config.toml
num_hidden_layers = 14
hidden_size = 512
num_attention_heads = 6
num_key_value_heads = 3
head_dim = 128
intermediate_size = 2048
vocab_size = 8521
hidden_act = "swiglu"
norm = "rmsnorm"
norm_place = "pre"
norm_eps = 1e-05
positions = "rope"
rope_theta = 500000.0
rope_fraction = 1.0
qk_norm = false
attn_scale = 0.0884
bias = "qkv"
tie_word_embeddings = false
parallel_block = false
init = "normal"
init_std_qkv = 0.0247
init_std_o = 0.0
init_std_up = 0.0247
init_std_down = 0.0
optimizer = "adam_variant"
learning_rate = 0.00058
lr_mult_o = 1.29
beta1 = 0.9
beta2 = 0.95
lr_head = 0.00924
max_grad_norm = 2.0
warmup_steps = 540
schedule = "wsd"
decay_fraction = 0.262
decay_shape = "sqrt"
final_lr_fraction = 0.0
batch_tokens = 65536
max_seq_len = 512
doc_mask = true
train_tokens = 519600000
max_steps = 7929
dataset = "wikipedia_en"
MLP neurons of a small language model. Each row is named by its layer, matrix (gate and up: input weights) and neuron, and shows model dimensions 288-479. Each number is 128 + 24 x the weight over its row's rms, rounded and kept within 0 to 255. Numbers have three digits each. A neuron's up and down rows have the sign that makes its largest values positive.
After each neuron's rows, "fires on" lists the tokens most often at its 100 highest values on Wikipedia text that the model never trained on; "fires in" lists the words (lower case) most often at its 100 highest values on Wikipedia text that the model never trained on. A number after a token or word is its count.

L2.gate65:116123152152149124096126122121087144141079125137139131134140164099109107134131092135105152116106173123124143107147127142106119140156112099104112116144134115144130149142137145087164102129139120126154127150120131131134118130116088112119134109099138145096155144059123142063105093093083109122075180133135102117145085166143109146101111140095131102154146108105151142120126117164165161127121141192118118150094126091146098133148129124090134162146145103126121144133131106153131129110148124104171156153122130144174080154141113138138092125139175175132119089120110150137148125138130111126
L2.up65:108112149148136128095118134137126132153136140155123125152130151111130098116124098138101140186132154131169118122143106109095150164132076110132116131166152127172118154143118133112130089138173131118123142143159119124117125119102130063133125127084147109088124159097150121105095095097072104115112129115162059125177092150144103152113076132100115114148139094146154143139086131158166132157100132161112127126129134110110093134137102131130123123160131125108139131117118138156131131109110125093158122167118128107154104130177111143102109157147166144103121121098150164149154120108152121130
fires on: " M." 18, " C." 10, " H." 9, " S." 7, " J." 6, " E." 6
fires in: "m" 18, "c" 10, "h" 9, "s" 7, "j" 6, "e" 6

L2.gate1543:116159132094141129109122104138098087084141142159120155102114130139104148166136151139113097117105144119133146131086159112109126112115172087074107084150088122116100121143108130104120179121133122140129164143122163092091152155145180084161114139153111150122144104132107115102151163158132122153098164122153154135106109125158137103160133065118139186135105094117115163124116138110079153171139104136120158143118117136117144132104149132126136139106119114129115140154172163122098104089125133163120123145124106163116132121161141120154147151086123148141116139146154089135149115133135116122
L2.up1543:143165146128114129115120094146121087118119145125144128117066133116123126152148101132133152137102126137115142137135144119125120139105147088099127059134114115139147107119139120124134157126110172113121164105122115106105135171086183095165147121128113093155149069094159121124105143157110117144127128117118136140122168132145152111144125099126141191120148115125141159098074116108105168124138129114142140116115152142098115123109154142102116161101132152164152134150129102131075091144150099162181124140166100154090098089134145143161153129120143134152149146166121128122107102104113151154
fires on: " singer" 17, " poet" 11, " musician" 9, " composer" 9, " architect" 8, " artist" 7
fires in: "singer" 17, "musician" 9, "composer" 9, "artist" 7, "poetry" 7, "architect" 6

L7.gate1091:122083194141182124099167110148134109138119108145098176114107122119140109168153105121128107142106137139079122132098155090107157117139122151142107102116113161134121140172103115136130131158137130110128116117127090118128115141112171083079157171147127136101136155122136110093146157111142127116126125111134130156147151082162106128104112157153117125124135102138091143131159165108072116130104175101099129079126128119160163146160130151097105102127101138116158112155155150100144154174149114114125172134101136120127141142142114097116116111140089122110148100109172127126140133115108153152
L7.up1091:170114147113116115124114152155144111125169138151167130129116101124095134147113107107166148160146123117137132148158120184134125150129147098082098162132119137129157145116175114171125151127119128138162142104131116133136121104172075114157107131109150092127099118156178137135127073132114120158134124149138180125127118113117097147179124123133142058100159151167158136143154119105129186174141130136120159147153134095166122100114137133083131160106155144128121098100103126169105126130140111125116116156136138141144138103143145143131127078133135160117143133178105153170169143183172121138
fires on: " to" 46, " A" 25, " under" 10, "A" 5
fires in: "to" 46, "a" 25, "under" 11

L2.gate375:098162146111141151108131119097142166099141111131163153093153168129086155131091130128116149134136135127091137160133141116126132095170160119098110126097155138115128168101096132169168148125126167113100167124131107104120149149110132154112134141072151123111164121146100095141152109128110118154150118144131170153118138154139117143142143127101147180123150115165137120132121108140158149158128126116132108154119110111143141138154131101095164133177096075118090099097139133152150121148155088166147139120115117078094119150153101074134113102154170199109119160107129102132163147125087104101
L2.up375:111152156124135134122155112127133136085140092115144127103127130153084130117125126109109130146080115154111118176094121146112158137157149113147123152101146153125117169113116151147168153110122205144098153118106097121115146147104132135083120131070162137119138116143133087089154104107080087139162154180104136170135151119150088138149130140100124163100151088147095084113119153161157110140124140124157100108131129116125109160120110099090135135163126099150114096103109106150140094122144126139145129120135136107082108130090125104148091113141177170086189169125165139127166156104108098104
fires on: " four" 23, " three" 22, " six" 15, " Two" 11, " seven" 9, " five" 7
fires in: "three" 25, "four" 23, "six" 13, "two" 11, "five" 10, "seven" 9

L2.gate512:103105097126105133138116178158128130091147129083129107138132141126143169077140116157162143087117118126110135112135153144165101124133169074102092127135122135149110129136119101071118153170056127103096119096089157151106191092145120185130150098140149152132156084137111145115126086141126121175126151105101100104120130096097131139148163127156171113116105167132130154094120116100102139115124102133121109141119125129139148107116137154116154160112142139118111089157132119104109107103100165163117143096124131136167145136125097125168148112114093083174109133131150140141130118129128125134
L2.up512:128124117150118083154126120110108106098115136157143150131129134157098119155147084170121126081141140148080089149134132141108113137133148207064116123106099093083121095163150126113139116117109091113124126083116120143160094106130113115089159102137119099103126146085118141106100157110114149100131130088144140133150142145105161148115157097139104108117149116133110136098152175117135120131159199154146153158116098154097139124144159081117128142099137102120155085139134107122134173106146141142147135163086111151144131100154091097162130138126132169133116150137079139121067116114128152120
fires on: " played" 20, " served" 14, " arrived" 6, "ied" 6, " met" 5
fires in: "played" 20, "served" 14, "arrived" 6, "appeared" 4, "performed" 4, "met" 4

L7.gate1438:156141120059127144122120092147117142134098138113137115143140158105160150126105128144173149170118181095153092127149176151155120150119115111166123116105129152084082139101130057096118207126115135137113116157128107168081116108111123109132145116123122074129108127128117133117131110126123135101163138143133131130155159103138170175135117118160121116058173153124151091126069134101125140127131132152129124137132136169124133133149113111089074127117113091107126100100129135119128147126139094097168108145091114164178110128162159108133146119159128155093152163134077148136130114110125097145
L7.up1438:081095157146075115128166127135104114111106124122128114152161122089158116149126130107132137151117124148128139107107089110118153147141124118142102173149130103117141143112120116118092125157154154164129159133135104149158100069188160120129116123165172125159092149127097133131107111099138154166088149122139107142130098140122127155114098106143135141133138087100130141148126146133102080163146190132111130119148139141124123133112133124118167113135060110137096119133125141118102099108146154126144115113144183167115148122103147136094123114114140111143124109169108177136121107142127155124
fires on: " to" 36, " attended" 10, "it" 5, " studied" 4
fires in: "to" 36, "attended" 10, "studied" 4, "because" 4

L2.gate989:124140149106147138121169121103167103164176097116118177163094136091114084089133122107115101138101168088160131127139101067103120134096150175104120148138097145136145152134155139109137176140096149111071171146118141131173153148107140089133162086083139107128157129097095092123150063125103088148089165096148145125139116143099126131145128106140151130101108167149136140131129126140119136150108116156118140130121118144115128122125157129113089129109142193126144161137106120099113105122103115130102160085169107111137117118114130106168150115120156124152109117120153150162143114194108107139
L2.up989:133118123128159124110169134093160095134143094128129155146120118102108097116134107112088099138090128125159114111120153108104100113082132159098107160153107102111143159128108154145129165088112170120106154152112112121147142137057197080138174084091128129109142130100116138126146081115098101126086149112148143116145126155080101124162110125124137130124112133134089120141114166149123133161103123147107152127085103145130150121133173123140104111117168164126129139133148149108121126124111109133109143115146092129122105105119148103155117122127158129109126147139154132157156100183161095139
fires on: " President" 13, " Minister" 13, " president" 12, " Director" 10, " director" 9, " Chief" 9
fires in: "president" 21, "minister" 15, "director" 15, "chief" 12, "governor" 7, "chairman" 7

L2.gate1317:123096139150125122107121101141109120112158143130138160146142146113136130149149139109082124147135138122107110164123129114108127149068151151131112115093103131114164117144094111110105100150128128126157100115073147115107120119119157089165147115152140138150078092154147137087106179110143068111099141141113114065123121147091143098140154130147119150066130128102101137107148094135117088164092136115132168110122115180112140111143146126146154131140140116155124164146149163169093116083127140111147140157104116189129118088114148132152140095088115089102104131109138114126175134113128177135
L2.up1317:112112126115123159114084128152146109126128121115111147151171118094128142166114091138109134131119157100113098133121096115140115159070152078153084089083096162125174113128144093139113146129103113133168133127093128119118107106101175128177129124142099143127098110136120115139082155147136111143134138128147125109099135151106116078139143134081137113136128146104115181100137098125137135132088129126100088132134128167100113119154131106139155128123128146153156158137156138139117084121122147151154132159110118164088113113114121108162132123074100115108114094127147110116146149134142150176
fires on: " Albums" 17, " singer" 15, " composer" 9, " musician" 8, " artist" 6
fires in: "albums" 17, "singer" 16, "composer" 9, "musician" 8

L2.gate1100:095081139108144089174106147132151145111112160097151165124138141184084114151149079172155159120110121118133094119161166111136128128137146113121129133092155121091128103176134121143123118160146182125166122160129136091092134153131124105144168143136166204104129178131149123102126137118173087124153086174089132175158135139109104159114151171094094119113135149142151141116113154130100138141112130119129146112105116142152151138132149156120148148095131079126143142120123152125120176154184123120147119081130181140142116137133118108122100141154116139142120123124107138176185113149094111130
L2.up1100:145151140125136148129129159094129103107104134152144119128102134152148093111121100115153118143121128119140111154146155116113169137143109140166107122126083166156076167130149116116153122076109150128145145139130076131132126155134153139118147128089131120131130121111137099125148126124089138109132143119120101116095169107151145162151108094117111115110143081099140123098101143103201110120086147136130152136126123158150096162127136144109127100141127097138097085149179154107130108103123076141139171147153139150135125154141089122125145102125164139162159145095105186138146107135127179148
fires on: " there" 39, "ere" 11, "e" 10, " There" 9, "ro" 6
fires in: "there" 49, "here" 5, "erected" 4

L7.gate638:138157134098133167113100121157135127140152108125131112095092134144136113165108128119187097154125133141095152115123148095158154084155124129095134154152106131161146157150121132148114127099148136133098139123096139116114149150085186099111137152132096112108142113115122142124104133145155100118111088134164122125134141115125139125121125154138138160071092079117132095145137129107100117127093102118138109126138126164123106125117119123144135137122140163089114148133130117104123161121148143143172102133103146096150108097127114094111132130156132117115143139054133088144143116138112134159
L7.up638:127178176146075117124188122131094121119137142128114143119154140157078141095142127089129122121125099138114150115102076114124089100141162141147126136101138156106109154136097086124152103156121130122122122114127138083090086107146091107132124146114180139118129128126145119092108174139105138154102096109129128121106125113093110118096130144130127139151114176106129122109147141102134129173141131138151144147080152122166155143112125106172130100124125167172131181181137162138142123096120128161075166107116110138119155119139144098140089122107111142133161157143125168166092106145109144130
fires on: " on" 77, " On" 10, "On" 8
fires in: "on" 87

L2.gate357:092166080105113146111169122104112097102167085120120132100122086136133196153140118158093137107099137121115164116143121125123139159114088141139131135176111105120111100148088117130121122137140138146133132085133141136103161138131166113183138118139102165136137114155123115113174158125138108090108139142159143139139090123171119129138157116125091130140123156166149103151129126181131093116157145126130142191137144106128151138119144114153127125113138140135121107116123094124133109118147155096112113167084172139145127133143140125148135087139108126125117107125086122098105139146150112093
L2.up357:131146203108102111150151128155149135123141098155105124143140101151067126143134116134158144142150106120170139149112124136123119149119083165115080137130110150146159131104119096155094109111109126126108126128128106121135108096088142139131129113126139123145128142152170135098116179144106111113148185153146157111102113131103130131124130117150150110103195161118136129104102100148104146122181104187140106140136146130154095115135109081172118122143109132149117134152112070134105118124140161118122157091152124103139109086151148099102129153150134094133138121155132110145149128115097128113
fires on: " School" 19, " Museum" 17, " University" 11, " research" 8, " museum" 7
fires in: "museum" 23, "school" 16, "university" 11, "research" 10, "modern" 6

L2.gate361:142122113119119161113146068140154146141167128149134159133079125114161107148143128094136141147174068143112133166095115096109115140107108151125121168102138164121153116124127156159117117102154136146164155120147102138086131119093154093120161151199115103111082149110124110166107111140116091125171104114156095139121127114130095115086129120106107133162089100089119133139178140160156143157133078093166121140123159127130133139138121093134102150184099119105128104119122164145127141174102141113128123103126158138160156121146104061109123108120152113130131107103146108117174149129181189135
L2.up361:119132094154130136117137109126107127150133106105126126132118093098135123168114094153122096175110113143158167134133125173115127131122116124157159111111155156170153091109090158144136129139153152165181102108079137145114114176131114120117117130149138077135144137154156148136147117172156149098123125132152112081128114142128139125120100142126128136174147126127112104157143107119068115147143124149096122076170141104118133137165114107165151138158138122107113108090098127127143161127160107098107143146172105112141095120137132125099107124160133067088127118168094158182130156130121123124
fires on: " the" 65, " of" 15, " on" 4
fires in: "the" 66, "of" 15, "on" 4

L2.gate2032:156119140132124112170150114138112151088157094153128133118124091188166165091125137126091165104117093151153126127133125152147135143128112092115143136187112107145108135122117154164133150094142143106128135154074108115104117102130096101097116156124101095155112122102135093160114118138111136160138161146117128186122155129131132104088128095084175092151148128134150160110103121119102135098135158157069155161108149166116157155128116137125098106113160120109126181120142087138146088120110094124121129129123132149105106129108115145115127147128144180152142175104124133124141179132080093103
L2.up2032:139118141156144127151136098127113117118143099150132130110152110143135121095152113123144132117120143179136091149124143142122133096111089135119101119139090111140081119155067155119132127125141133162107104171108109097161082133128150108123112147113116101115109137134139091109149155089137122112130177165118088138167122140152142125106122156138156103144183088139123131076125138117110153111096130176147154132126123138095154162127102141097107120120146117136113155118118125153131076144119111127131116114107144154102152142108125137143144167159147126088169110094138108148145169128098116111
fires on: " Black" 15, " Gold" 13, " blue" 8, " Platinum" 8, " green" 8, " White" 8
fires in: "black" 19, "gold" 12, "blue" 11, "green" 11, "white" 11, "platinum" 9